config = dict(
    hidden_size=512,
    beta1=0.95,
    lr_head=0.00675,
    doc_mask=True,
)
MLP neurons of a small language model. Each row is named by its layer, matrix (up: input weights) and neuron, and shows model dimensions 384-511. Each number is 128 + 32 x the weight over its row's rms, rounded and kept within 0 to 255.
After each neuron's rows, "fires after" lists the tokens most often just before its 100 highest values on Wikipedia text that the model never trained on.

L8.up3621 [108 149 150 117 119 106 157 135 178 101 143 148 151 158 167  99 122 100 134  81 142 173 145 136 112 156 107 110  64  95 185 171  42  91 128 154 109 146 162  81 134 175  95 147 150 152 147 144 171  42 153 140 154 143 142 167 199 140 112 138 123 153 142 136 181 152 147 121 183 131 103 186  81 166 132 121 135 105  72 175 116 186  29  68 119 155 152 150 170 140 126 129 100 134  99  94 101 139 136 203  82 149  95 102 158 130  42 111 107 101 168 154 119  60 114 105 100 179  49  51 133 107  71  98 121 123  85 154]
fires after: " the", ",", "The", ":", " of", " that"

L8.up3374 [ 91 107 150 110 141 133 107 154 167 160 134 117 108 119 115 135 140 101 136 126 178 151 144  99 144  98 124 143 173 156  87 161 157 130 146  90 114 149 119 140  77 170 181 182 112 142 151 138 109 140  62  68 135 139 119 178 164 175 191 157 109  92 152 137 196 237 186 169 119 118  82 101 115 141 124  91 143 123  34 159 114 100 114  95 175 126 116 184 106 150 111  87 156 125 138 142 156  76  95 191 143 148 136 165 109  85 111 139 172  99 120 124 106 107  73 132 120  75 124 112 168 119 171 166 136  89 157 130]
fires after: " |", "\n", "|", " (", "-"

L8.up2518 [ 63 111 145 128 120 145  94 136 125  48  82  76 167 145 120 146 186  64 165 112 112  59  34 121 123  87 174 112 104 123 110 120 149 114 173 150 100 113 157 190 103 181  87 115 117 168 165 185 162  97 114 103  77  91  85  96 110  42 159  99 173 113 128 137 131 177 114 155 121 132 161 170 111 147 110  89 111  80 159 105 130 133 124 105 138 158 136 102 133 113 145 108 176 115 130 127 197 142 151 143 128 129  58 184  73 140 117 117 122 180  82 138 122 132 129 134 135  54 163 132 102 129 101 121  94  79 133 163]
fires after: "|", " |", "  "

L8.up2347 [162 152 142 116 111 200  85  72  77 121 111  92 113 167 176 134 162 152  89 115 131  74  93 215 162 130 117  95 158 159  85 108 126  95 162 169 125 118 123 108  83 171 136  94 133 153  74 140 165  58 105 166 109 118 146 110 181 123  87 113 196 145 121 125  47 125  77 103 153 179 111 163  72 119 102 115 123 120 100 124 167 131  86 118 135 115 127 116 115  91 125 171 156 155 176 142 135 157 120 157 105 177 103 172 157 123  82 133 160 159 120  96 163 100 119 158 172  80 120 141 146 155 137 119 116  58  93 190]
fires after: " |", ";"

L8.up4067 [ 74 128 109 111 129 137 142  98 157 130  84 127 137 117 137 112 156 129 110 110  91 105 113 141 121 150 140  48 142 171 130 150  83 148 169 144 157 132 142  84 136  92  97 156  94 169 168 115 129 126 140 111 185  83 136  95 156 137 126 194 171 155 122 171 141 111 110 105 156 145 117 121  58 133 103  83 155 188 120 122 186 148 137  85 176 121 111 131 139 141 171 150 112 114 124 182 135 173 146 146  93 157 123 116 141  77 122 108 136 127 115  91 105  85 134 169 113 130 184 138  95 105 129 151 183 103  93 108]
fires after: "'", " under", " at", " after"

L8.up119 [ 88 128 110 116 105 191 145  81 160 139 108 128  89  89  69  91  94 123 103 125 136 128 103 168 136  92 103  61 122 122 189 141 125  77 194  83 127 138 117 118 127  85 145 131 166 156 117  80 135 106 165 159 139 162  90 131 128  84  75 107 201 149 144 136 156  80  87  92 137 160  96 109 119  87 124 123 105 105 123 117 178  98 147 167 104 125 114 141 183 136 148 163 101  44 127  77  91 106 171 160  93 169 134 151 152 103 198 141 137 164 140 130  83  90 157  90 119 117 157 102  97 130 102 101 124 153  97 174]
fires after: " |", ";", "ten", "|"

L8.up941 [166  65 131 119 158 133 105  64  83  77 138 126  90  74 129 132 154 119  96 147 128 120 120 100 121 141 176 124 129 120 123 110 128 126 143 183 138 144  93 185 138 132 156 135 183 171  90 118 120  93 106 155 137 131 107 166 137  91  89 141 184 106 158 180 208 170 137  70 132 180 121  82  46 139  82 137 142 103  93 128 122 166 118 120 177 156  95 173 116 141  90  98 101  90  88 138 141 130 181 190 120 160 118  99 126 124 167 148 164 171 188 217  81 121 134 119 139 153 127 126 170 193 128 179  70 116  96 158]
fires after: " |", " to", " ft"

L8.up2869 [164 103 110 132 235 118  90 118 153 136 126 180 145 129 169 108 152  90  75 125 103 135 185  80 161  56 148 140  96 162 120  84 175  79 114 130  52 125 117  94 128  83 153 112 168 132 137 122 103 173  88  73 127 121 107  94 104 133 173 154 140 132  88 148 143 118 159 121  56 124 131  97 126 143 143 156  93 189  98 112  83 132 131 127 152 121 106 148 128 158 136 139 135 134 118 185  80 158 110 155 104  89 165 125 209 110 131  88 211 108 158 146 127 147  63 113 158 129 139 109 116 126 131 194 121 123 148 130]
fires after: "|", "-"

L8.up1264 [127 163 124 104 112  72 145  94 104 117 134 154 152 169 109 154  90 101 113  99 145  70 134 124 119 202 124  96 109 120  90 153  65 139 148 138  94 141 109 171 103  99  93 104  93 172 170 118 114  87 118 145 152 138 116 146  95 113 139 124 178  76 173  90  87 115 138 106 122 122 103 142  58 132 150 108 182 107 116 172 161 113 191 101 201 109 134 151 112 135  95 107 112 142  75  99 168 152 132 177  99 150 106 125 166  57 120 108 148 155 151 173 180  83 193 127  99 113 157  85 106 145 128 116 128 132 142 128]
fires after: " the", " to", " since", " by", " from", " following"

L8.up21 [161  66 139  86 160 110 179 132  94 145 141 138 124 163 118 187 155 101  93 142  74 114 141 138 111 113 188 184 197 121 116  66 130  80 156 133 112  90 129 128 149 159 168 117  96 124 108 174 111 136 106 150 148 115 114 114 131 115 110 141 162  76 132 107  75 191 116  99 155 116 142 138 128 182 114 142 129 168 107 121  93 140 155 123 131  97 144 112  94  95  76 153 163 152 125 142 174 145 125 155 145 144 136 120  68 120 118  82 133 162 162 143 102 112 122 145 190  82 138  91 120 111 202 121 126 149 164 156]
fires after: " |", "|", "\n\n", "=", "  "

L8.up2859 [136 178 174 173 111 184 103 227 125 119 106 124 142 172 107  87 151  96 133 124 131 169 102 157 114  79 135  74 128 175 129  83 103 144 162 140 117 139 109 113 157 146 184 112 120 136  93 114 125  69 139 109  89 120  92 128 145 101  83 128 140 160 109 152 109 130 128  74 150 126 136 174 135  99 156 101 115  92 122 135 124 107  96 123 101 169 123 173 139 121 116 165 160 105 122 125 183 138 183 177 106 163  80 178 101 129 109 106 143 140 109  93 169 103 146 118 159 159  58 107  86  95 108  66 162 139 155 111]
fires after: " the", " of", " for", " and", " to", " by"

L8.up547 [140  67 108 145 145 102 119 144 140 131 112 124 176 137 115 127 128 115 147 141 139 163  90 115 120 113 124 142  82 144  58 110 116  92 183 118  39  91 178 110 168 149  79 182 131 130 119 162  87 130 182 132 136 149  94 135  96  81 113 106 141 140 111 154 130 123 169  95 133 137 102 188 140 161 171 150  85 168  75 150 122 117 127 153  92 150 151 119  89 186 112 168 122  77 152 165 145 139 148 171 111 148  88 124 118  93  86 126 156 135 214 145  92 169 149 125 150  72 172  63 131 118  94 164 141  93 146 133]
fires after: "\n\n", "|", "\n", "."

L8.up293 [122  63 167  99 164  83  84 107 155 152  79  95 153 178 161 136  95 150 161 161  79 106 137 186 118  99 101 143 100 136  99 124  86 125 156 170  93 111 151 112 112 154 140 137  94 160 126 135 111 142 109  99 170 118  53 160 122 129 110 121 142 124 104 160 143 137  94  51 187 166 165 116 185 146 150 121  91 194  73 115 149 183  96 100 144 130 113  81 115 186 141 105 110 127 167 134  75 117 153 124 130 134 100 115 127  63 139  61 132 129 155 155 138 118 122 167 210  54 141 144 140 146 174 233 123 142  94 160]
fires after: " |", "|", " 0"

L8.up186 [ 97 132 140 150  96 119  81 222 120 116 148 158 157 139 133 129  82 119 116  95 140 139 117 160  96 129 167 146  83 154 133 129 128 110 178 164  78 150 121 118 155 162 138 130 157 136 152 128 113  87 117 119 124 166 146 108 154 134 100 142 109 156 112 174 128 138 151  68 115  96  84 178 151 101 118 137 106 131 150 148 132 127  71  84 125 169 136 142 148 133 136 153 132 173 133  90 129 168 132 224  78 159  82 211 142 112  87 156 127 134 177  92 156 156 114 110 119 132  61 112 103 138  95 134 143 133  95 143]
fires after: "|", " the", "The", "-", "=", " |"

L8.up964 [143  90 193  98 139  96 120 118 123  89 126 114 165 105 135 127 143 124 165 154 116 134 116 112 151 153 122 124 107 141 126  84 191 118 157 116  96  57 137 138 123 125  95 134 122 150 137 140  75 138 115 154 130  70 154 160 171 128 101 134 146  90 106 130 171 173 185  98 120 149 157 133 149 139 130 127 156 147 100 140 123 150 117 129 133 126 141 139  81 165 142 124 208 151 134 110 101  97 185 154 173 109  82 117 156 102 139 126 220 157 162 158 142 120 140 134 136 104 149 147 132 141 130 156 143 101  93 150]
fires after: "  ", " 0", " |", "-", " —"

L8.up1432 [119 151 195 113 110  81 140 125 198 111 109 173 146 182 146 108  87 148 132 175  92 102 124 132 155  78 123 162 155 115  99  76  81 119 210 194 110 116  86  78  33 135  68 152  84 139 178 140 194 128 101  98 123 112  91 123 132  87 133 156 146 149 143 145 148 149 209 101 122 193 151  90  90 212 114 109 155 143  66 134 139 122 128 109 138 160 157 116  92 118 126 145 121 111 136 154 163 169  87 113 140 128  49 145 144 105 114 107 193 185 104 158 113 152 195 169  83 133 165  97  95 128 121 154 151  82 154 138]
fires after: ",", "\n\n", "\n", " of", ".", " ("

L8.up9 [105  87 163 142 127 182 125 166 109 137 112 138  72 175  97 211 138 124 135 211 130 182 238 130 124 132 141  48 125 146 131 119  77  74 202 126 103 164 122 154 103  95 138  61 123 165 148 106 127 110  81 120 118 151 133 110 106 115  51 173 113 136  88 174 117 109 115 102  85 114 131 189  81 148 114 112 119  73  78  92 117 114 102 149 149 162 138  84 132  93 133 146 168 108 146 131 159  89 128 169 115 108  51 136  92  80 132  83 166 150 133 137  70  72 131  78 117 129 170 134 117 110 157  84 146 112 105 130]
fires after: ",", ";", " |", ":", " scored", " voted"

L8.up1014 [ 75 144  86 135 149 127 173 128 104 125 118 201 171 137  82  64 178 171 131 158  94 116 160 120 155  76 129 138 149 120 171 129 139  73 146 124 149 148 126 115 112  92 115 119 147 162 101 132 155 134 136 102 130 139 140  93 168 102 200 149 143 155 165 140 127 124 135 101 106 187 127 111 137 125 153 140 157 132 122 124 147 146 142  39 222 113 121  94 129  86  86 146 128 171  56 144 190 149 134 147 133 151 121 141 125 112 113 114 134 142 116  89 119  97 144 174 185 137 159  53 143 103 123 159 135 108 133 180]
fires after: " on", " the", "On", " On"

L8.up128 [186 103 144 111 131 147 127 137 107 111 137 190 133  82 129 126 112 143 171 155 124 129 159  88 112 181 125 175  92 116 163 152  75 121  81 106  88 149 127 170 131 145 170 110 171 153 159  87 128 178 114 100 152 117 112 115 175 126  99 182  91  44 143 190 160 213 139  68 115 105  86 107 132  66 132 139  99 155 157 111 115 150 127 159 142 111 137 185 183 156  94 135 128 158 112  74 150 175 210 162  78 107 141 132 138 102  94 173 134 141 139  80  79 187  94 139  97 139 178  28 195 113 146 163 135 119 102 185]
fires after: "-", "|", "–", " 6", " |", "4"

L8.up3174 [144 124 155 106 148  85 122 148 115 160 133 164 127  61  64 142 116 132 111 139 136 140  97 100 162  86 152 139  87 103 142  93 124 134 136  23  87 110 161 128 131 127 144 112 165 154 105 107 198  91 132  90 127 123 111 149 166 122  86 124 119 106  86 135 166 156 126 130  90 124 105  98  69  96  66 112  71 135 189 126 144 134 128 108 152 119  93 124 160 121 135 131 105 175 118  93 158 216 161 160 139  65 121 121 166  86 120 189 120  93 186 114 106 102 143 148 150 167 148  73 136 111  59 143 110  61  88 141]
fires after: "=", "-", " |"

L8.up1333 [110 165 193 127 132 137  78 144 145 119 148 140 166 116 147 133 115 155 137 106  97 175 123 138 176  92  95  92 105 104 103 121 119 150 137 154  79 128 100 110 168 184  57 127 132 126 155 119 117  78  94 116 201 147 110 163 127  98  81 157 140 104 116 187 173 141 156 156 108 112 112 127 140 189 114 177 111 127 108 134 105 136 139  61 101 109 173 122 105 111 153 176 166 160 160 135 146 139 105 153 144 156  51 143 131  95 103 137 153 133 158 131 116 126 150 156 113 102 110  73  78 135  92  65 158 142  74 130]
fires after: "\n\n", "\n", ",", "S", " of"

L8.up403 [158  93 180 117 142 126 122 101 154 138 147 152 140 127  73 115 157 183 135  95 113 138  77  84 195  90 136  71 114 164 152 123  83 106 156 197 134 143 130  64 130 137 126 125 113 138 100 115  88 104 130 103 114 117  91 114 171 103 121 114 108 113 132 118 188 128 171 161 136 161 152 115 145 132 137 193 154 125  66 109  84 113 114  85 140 150 167 140 119 162 154 138 174 115 155 153 144 148 119 156 139 148  45 177 122 113  92 120 152 104 124 106 142 117  64 146 102  73 181 117 102 146 179 102 135 166 182 147]
fires after: "-", "|", "\n", "\n\n", "."

L8.up1437 [ 94 138 180 123 146 157 202 138 153  99  89  91 132 106 121 112 164 101 165  94 162  84 113 126 168  80  88  18 132 147 142  73 133 129 122  72 135 160  80 128 170 127  99 150 165 174 127  76 154 164 136 120 185 114 153  91 136 143 134  97 148 171 114 145 175 141 129 125 113 148 155 113 111  53 147 147 130 140  90  66 127 131 163  70 116 102 152 168 140 151 110 118 151  68  50 122 211 162 139 112 109 158 106 146 113 157 119 153 140 126 106 149 130  99 133 122  88 141 165 153 114 126 123 198 128  85  31 196]
fires after: " the", " on", " On", " Vol", ":"

L8.up1429 [110 119 179  62 123 137 113 105 205 121 106 118 105 117  90 152  90  59 153 124  83 103  90  74 131 169 114 144 134  34 112  86 135 123 185 116  82 110 171 146 139 172 108 138 136 139 151 186 177 128 103 125  91 124 126 145 154 106  90 126  78  78 118 117 184 122 150 119 148 172 142  80  72 178 157 142 176 132 109 108  75 133 119  94 118 176 151 118  91 109  82 177 138 157 147  96 152 161 174 188 125 147  94  79  92  91 125  92 170 126 165 153 118 173 146 123 125  83  92  59 113 157 136 117 133  69  46 166]
fires after: "|", " |"

L8.up3724 [141 118 198  95 167 141 207 113 133 132 156 153 152 146 225 126 143  85  95 119  91 129 115 111 140 135 132 138 133  91 105 108 102 108 131 121  82 120 163 165 105 150  94  82  47 178 144 127 180 115  83 141 169 106 151 151 184 137 172  97 114 119 182 108 160 167  86 100 180 181  93 117 106 144 154 184 175 144  96  90 130 143 107  94 141 119 127 108 108 149 140 119 138 129 143 100 138 186 147 150  88 121 121  75 133  97  95  66 166 139 140 123  95  77 166  75 154 107 132 151 130 134 101 117 138 122 127 159]
fires after: " |", "  ", " 0", " —", "}"

L8.up813 [135 105 149  71 131 169 140 133 103 127 213 145 108 209 106  71 147  87  76 172  79  81 139  84 170 119 136 152 171 176  91 149 134 147 162 150 121  92 117 131 158 207 159 124 131 113 136 139 116 150 120  59 111 131 104  95  91 168 122  93 113 152 152 134 145 192  99 130 156 157  89 200 127 139  64 165 183 128 103 106 153 158 126 135 168 172 152 178 157 175  96 111  98 103  80 160 132 114 121 141 112 152 106 127 114 127 116 184 169 145 151 125 107 186 121  94  95 117  94 115 110 140 144 155 111  97 146 181]
fires after: "\n\n", ")"

L8.up58 [103 113 172 143 119 150 134 135 154 113  93 189 121 144 142 140 184 106 192 125 106  70 167 153 185 111  93 128 151  30 120 182 114 127 218 118 143 140 140  66 154 187  87 155 121 114 108 122 160  64  82 120 155  66 113 102 146 165 136 126 170 119 159 116  96 170 150 139 114 123 115 129 119 223 132 109 131 111 126 159 152 131 147 104 193 152 113 126 106 106  68 147 164 190 148 182 170 157  61 183  57 180 116  97 125  95  77  69 165  90 140 139 137 126 119 114 126  41 121  93  92 143 157  96  79 113 109 169]
fires after: " the", " by", " to", ",", ":"

L8.up1932 [178 127  74 141 182 147 135 130 125 115 138 141 159 138 134 141  81 143 112  99 108  84 199 119 102 167  70 136 104 105 113 103 101 118  52 115 124 170 180 152  95 148 114 105 108 201 132  33 147 191 112 122 201  73 135 137 129 142 134 103 101  73  92 132 132  97 170 175 115 123 108  84 112 192 141 141 150 163  78 120 149 105 160 183 125 155 117  78 143 169 161 118 114  77 169  84  84 132 149 173 120 137  67 152 159  84 100 165 123 148  99  78 118  93 143 167 201 127 145  68 109 164 127 139 131  97 133  96]
fires after: "-", "g", "3", "–"

L8.up527 [155  95 163  81 104 125 115 167 151 146 154 178 125 149 172  97 142 118  93 143 150 150 138 100 178 135 140 113 150 114 121 180 131 138 108 121 106  90 114  77  53 144 156 168 144 163 135 137 123 109 152 149 131 130 113 107  92 163 137 161 152 131 137 146  93 109 166 129 143 145 129 160 171 121 135  55 107 111  87  65 173 165 159 140 183 132 174 145 128 136 169 185 140 117  91 143 126 110 131 118 105 146 149 143 145 136  82 143 155 134  89  74 107 133 147  79 120 127  86 129  71 103 127 157  99  84 175 194]
fires after: "\n\n"

L8.up1210 [194 143 154 100 127 128 126 104 108 149  92 176 117 129  84 110 116 108  90  87  51  79 139 117 126 120 147 127 153 158 103  99 148  61 152 131  85 150 131 112 211  94 120 209 119 192 156 128 131 132 128  61 193 104 159 109 143 102 140 151 166 141 156 145 103 160 137  93 176 151 108 130 149 115 118 101 168 157 189 100 138 178 102 174 171  84 133 130 101 138  73 114 152 135 163 106 174 155 152 134 109 205  91  80 178 152 115 104 136 117 155 209 104  88 121 142  73 120  99 107 129 177 131 179  92 131  58 120]
fires after: " at", " At", " the", "'"

L8.up2983 [153 139 143 108 154 168 120 106 109 141 122 146 126 155  96 133 116  79 118  88 137  95 160  90 154 131 147 127 101 121  91 151 152  99 173 137 129  75 134 133  91  99 138 128 166 216 101  74 116 119 131  84 167 106 148  88 117  68 184  96 131  65 181 103 121  84 161 124 158 104 127  89 109 173  84 141 162 176 145 126 108 131 147 136 143 167 139 155 136 146  80 155 146 137  97 147  84 146 162 140 108 140  98 140 184  92 144 135 156 199 165 164 108 110 101 121 143 117 145 119 109 189 105 101 156 101 200 112]
fires after: "-", " the"

L8.up1810 [110 109 123  85 141 195 147 165 145  93 126 103 140 175 142 136 140 122 191 142 109 142 138 119 100  62 103  66 110 170 149 114 100 108 118 112 106 135 125  98 145 110 116 149  91 152  99 160 145 123 128 190 129 118 153 177 193  97 139 143  80 116  88 137 114 150 139  75 140 123  75  81  92 117 143 119 139 135  91  79 114 101  88 157 148 153 106 178 179 161 112 116 124 126  73 109 134 136 178 191 141 141  80  69  68 136 149 122 161 153 193 188 139  95 114  74 124  92 170  89 113 156 148 159 154 109  80 144]
fires after: " |", ";", "|", " the", " in", "  "

L8.up1964 [125 140 242  62 133  86 126 139  95  79  80 143 153 171  83 101 159  93 127 151 131 159 117 147 198 161 152  86 105 140  85 155 136 142 142 117  51  87 114 138 127 140  94 140 122 158 132 172  87 111 105 127 132  61  86 125 128 133 109 153 147 115 125 166 127 124 140 104 186 139 134 181 130 124  97 148 110 125 114 128 198 123 103 157  91 128 146 142  69 176 113 142 143 169 186 169 150 163 172 163  99 100  92 100  72 129 104  68 143 119 135 172 105 132 123 148 133 110 143 157 140 116 102  86 116  70 136 182]
fires after: ".", ",", " |", "  ", "|", "\n\n"

L8.up1040 [101  92 133 170 113 164 148  54 116 140  66 123  83  78 108 155 108 142 176 133 112 146 189 173 151  95  88 116 122 127 183 136 143 104 198 135 150 135  55 131 116  70 118  81 116 176 110 147 143  94 115 100  65 127  70 170 118 119  83  70 136 148 104 127 174 158 157 194 164 190  79 147 119 139 138 129 152 139 123 112 156 117 152 149 132 136 122 124 127 130 128 136 159 152 149 141 154  84 137 157 134 155 122 106 134 105 160 170 131 140 144 109 150 169 168 130 112 178  74 106 110 115 133 130 142 125 102 164]
fires after: " |", ";", " .", "sc", "."

L8.up1127 [ 97 142 166  95 155 131 101  72 131 165 128  95 176 120 107  61 167 112 128  96 134 146 123 115 172  70 108  92 107 168 152 136 191 145  91 112 118 137 129 102 165 146  64 135 135 168 155 144 111 115 104 151 136  85 157 163 120  83 160 152 124 113 156 159 190 151 116 152 119 168 193 122 128 119 118 137 148 182  99 117 178 100 123 109 142 110 108 148 195 212 106 135 130 112  89 141 185 120 155 166 127 143  80  88 164 136 126 124 133 140 102 134  95  91 107 158 163  38  91  99 146 129 141 197  96 111  58 194]
fires after: " the", " on", " On", "-", "ter"

L8.up4082 [166 136 134  43 153  94 132  77 123  80  94 148 145 151 121 136 154 112  86 157 146 149 137 146 145  81 154 127 141 110 172  29 162 127 122 104 116 168 100 115 110 130  81 126 112 115 111 155 139  94  99  90 109  95 149 136 124 116 132 103 139  87 149 160 102 157 127 147 157 111  96 127  94 133  86 159 119  89  99 137 131 159 114 126 202 162 124 152  99 171  41 159 153 186  96 186 146  77 122 112 123 138 183 139 131 155 130 158 115 113  35 140 173 146 141 113 157 155 123 115 184 143 101 162 144 121  94 151]
fires after: ".", "\n"

L8.up546 [105 120  98  84 141 154 141 165  96 158 102 129 114 142  76  97 141 102 184 147 145 120  79 147 142 100 118 145 128 120 152 126 149  77 161 150 104 136 148 121 116 144 188 192 107 163 176 131 107 158  67  91 152 139 148 111 160 127  85 139 100 153 136 119 144 173 159 120 187 140  99 126  97 180 137 106 173  91 159  96 159 161 116  92 150 150 166 183 164 177 135 151 103 137 145 132 195 123 180 142 149 150  83 220 100 119 121 142 156 115 106 149  90  87 117 154 152  76 149 110 123  89 105 109 156  76  79 143]
fires after: "|", " |", "\n\n", " (", "\n"

L8.up2742 [129 151 125 130 144 146 130 137  75 163 131 108  87 149  99 108 167  86 170  99 177 155 117  71 169 139 218 147 101 107 178 128 127 147 131 149 153  95 127 139 134 150 172 140 176 134 131 142 120  68 117 151 148 144  81 190 107 140  78 123 117 145 136 207 139 139 104 160 136 125 144  99 102 131  90 131 101 131 101 122 155 128 132 143 163 170 138 117 103 148  83 127 115 133 123 117 115 111 129 153 115  88  81 203 161  79 128 155 156 121 197 166  96  66 119  59 132 133  89  97 136 129 151 161  83 106 168 118]
fires after: " |", ".", ")", ";"

L8.up3473 [180 113 209  89 112 131 119 136 118 113 131  99 103 148 134 144 122 150  52 168 136 118 150 132 133 184 118 141 137 110  91 160 132 168 139 118  54 116 123 110  77 181 119 116  98 138 144 135 188 129  92  82 150 124  82  97 125 115 113 170 138 140 159 149 126 180 144 178 147 157 108 142  89 169  98  91 150  95 100  92 189 141  98 135 198 127 120 121  81 118 114 138 111 109 122  90 142 173 161 147  94 105 124 159 134 129 123 135 189  98 129 109 143  86 124 131 123 121 122 168  99 137  86 148 123  99 100 128]
fires after: "\n\n"

L8.up3511 [221 122 119 100 150 100 147 162 103  67 189 140  97  44 135 159  73 122  84 175 117 199 192 119 157 118  68  76 145 104 146 102  79 117 160 109  87 115 196 168 104 132  76 132 122 176 123 156 144 128 151 155 173 104 155  54 152  58 111 143 133 164 141 166 186 162 115 149  33 143  99  94 113 158 140 102  76 111  75 133 160 152 137 139 135 108 144 127 100 109 125 145 161 130 174 124 138 128  86 146 164 150 137 146  72 158  58 156 129 141  84  77 167  85  90 163 134 131 143 104 162 138  84 129 135 132 110 102]
fires after: " Be", " Bre", "ns", "ts", " be"

L8.up4056 [151  94 146  26  89 101  47 166 153 164 148 166 174 151 148 129  81 136 121 201 145 103  88 128 161 190 117 127 147 122 146  97  81 112 162 120  88 110 128 112 131  97 120 170 102 146 157 169 153 138 131  83 138 141 107  75 114 121 125  63 118 106 158 155 118 107 185 133  82 113 100 141 117 159  63 139  77 158 140 124 132 119 166  69 126  79  84 137 100  93 113 161 120 153 158 130 116 202 102  83 119 104  88  91 193  71 111 138 235 119 127 135 103 113 174 110 126 135 113  76  98 122 102 193 109 119 123 148]
fires after: "\n", "\n\n", ")", ".", " of"

L8.up2303 [109 126 161 177 118 123 138 122 130 171 135 112  80 125 125 141 123 106 108 129 161 102 121 118 154 135 119  94  43  85 126 133 114 123 130 136 111 101 129 146 115 145 110 163 139 148 100 125  77 134 109 159 159  92  86 176 123  89  93 216 197  93 142 142 125 141 136 132 199 156 130 157 102 162 116 107 150 123 145 143 164 166 142 195  97 110 103 156 130  90 121 118  74 182 149  93 166 121 168 168 120 102 129  81 186 125 138 179 169  61 166 155 104 109 119 145 120 102 142 130 136 167 121 129 155  96 138 100]
fires after: "|", "  "

L8.up2290 [130 122 208  68 116  83 154 105  78 146 106  93 179 150 114 162 101  87 178 183 139 133 148  90 189 137 144  78 130 196 130 112 108 131 134 112 176 169  97 125 147 125 152 125  60 184 112 153 140 123 192 143 122  86 131 113  97 112  92 137 132 134 100 120 106 130 141 126 100 183 161 137 105 134 141  95 136  89  68  34 113 130  95 141 154 204  84 124  90 133 120  97 119 158 109 107 114 124 125 196 114 122  47  73 137  60 144  93 144 141 137 176  94  80 158 159 136  78 124 112 119  94 120 123 155 136 120 150]
fires after: ",", " |", "\n", "|", ":"

L8.up2577 [144 123 135 106 140 159 109  80 139 126 119 111  63 118 202 160 104 172 106  79 147 137  71 113 133 161 165  62 102 132 138 142 136  80 189 156  98 175 168 114 115 163 114 118 104 130 139 150 168 152  81 120 108 149  95 107 156  59  80 146 113  93 120 158  86  80 151 122 132 123 154 103 113 169 111 147 147  93  27 130 142 148  94  97 108 110 117 152 120 116 132 180 158  95 141 126 146 152 145 203  64 139  54  72 128  94 125 158 163 128 139 112  88 134 104 104 107  90 161 131 109 128 140 118 145 121  82 194]
fires after: " |", " (", ";", " January", " in", " by"

L8.up3638 [132 110 239 168 150 135 121  81  73 135 120 112  98  57 124 180 149 100 140 109 105 109 177  96  98 136 115 145 175 111 145  99 122  91 107 145 111 127 148 154  66  83 184 126 111 149 158 103 105 123  30 131 144 106 178 118 145  98  97 101  86  88 173 140 165 146 128 100  89 111 101 136 106 114 112 141 159 115 133 116  99 146  85  84 139 131 152 153 109 144 131 142 113 159 162  70 193 120 138 143  98 125 103 146 178 124  90 156 137 114  93 110  95 153 142  82 150 110 156  83 180 178 155 137 127  54  42 122]
fires after: "-", " =", "=", " is", " |"

L8.up315 [160 146 190 110 123  78 101 140 133 140 157 169  94 161 147 117 133 107 153 175 133 203 138 175 164 146 118  99 111 159 129  99 146 148 127 161  56 145 121 150 162 156  98  75 111 116 153 152 155 111 128 101 146 166 133 147 127 133  80 159 130 174 143 180 161 159 157 114 158 150  93 152 119 149 126 196 103 139 151  87 131 168  76  91 107 167 131  85 119 128 139 164 146 125 162 140  99 122 112 166  99 145  82 113 130  90 116 126 139 140 154 161 125 188 104  88 155 108  71  74 115 117 154  94 192 137 101 197]
fires after: ",", "\n", "\n\n", ":", "."

L8.up3507 [132 112 148 148 123  81 128 126 109 191  96 147 178 189  73 139  86  99 152 139 164 116 105 126 132 106  92 103  78 148 115  86 145 124 162 114 143  86 141  65 132 194 139  81 156 154 156 131 195  76 119  98 150  95 152 112 131  75 106 157 102  94 142 134 106 120 110  68  89  85  85 162 157 153 134 156 104 128 137 105  93 146 106 115 109 144 158 116 121 134 127 162 143 138 179 176 162 187  94 199 112 154 137  99 125  86 132 119 151 142 126 114  98 142 127 111 106  65 155  31  94  88 146  96 153 145  76  78]
fires after: "\n", "\n\n", " (", ";"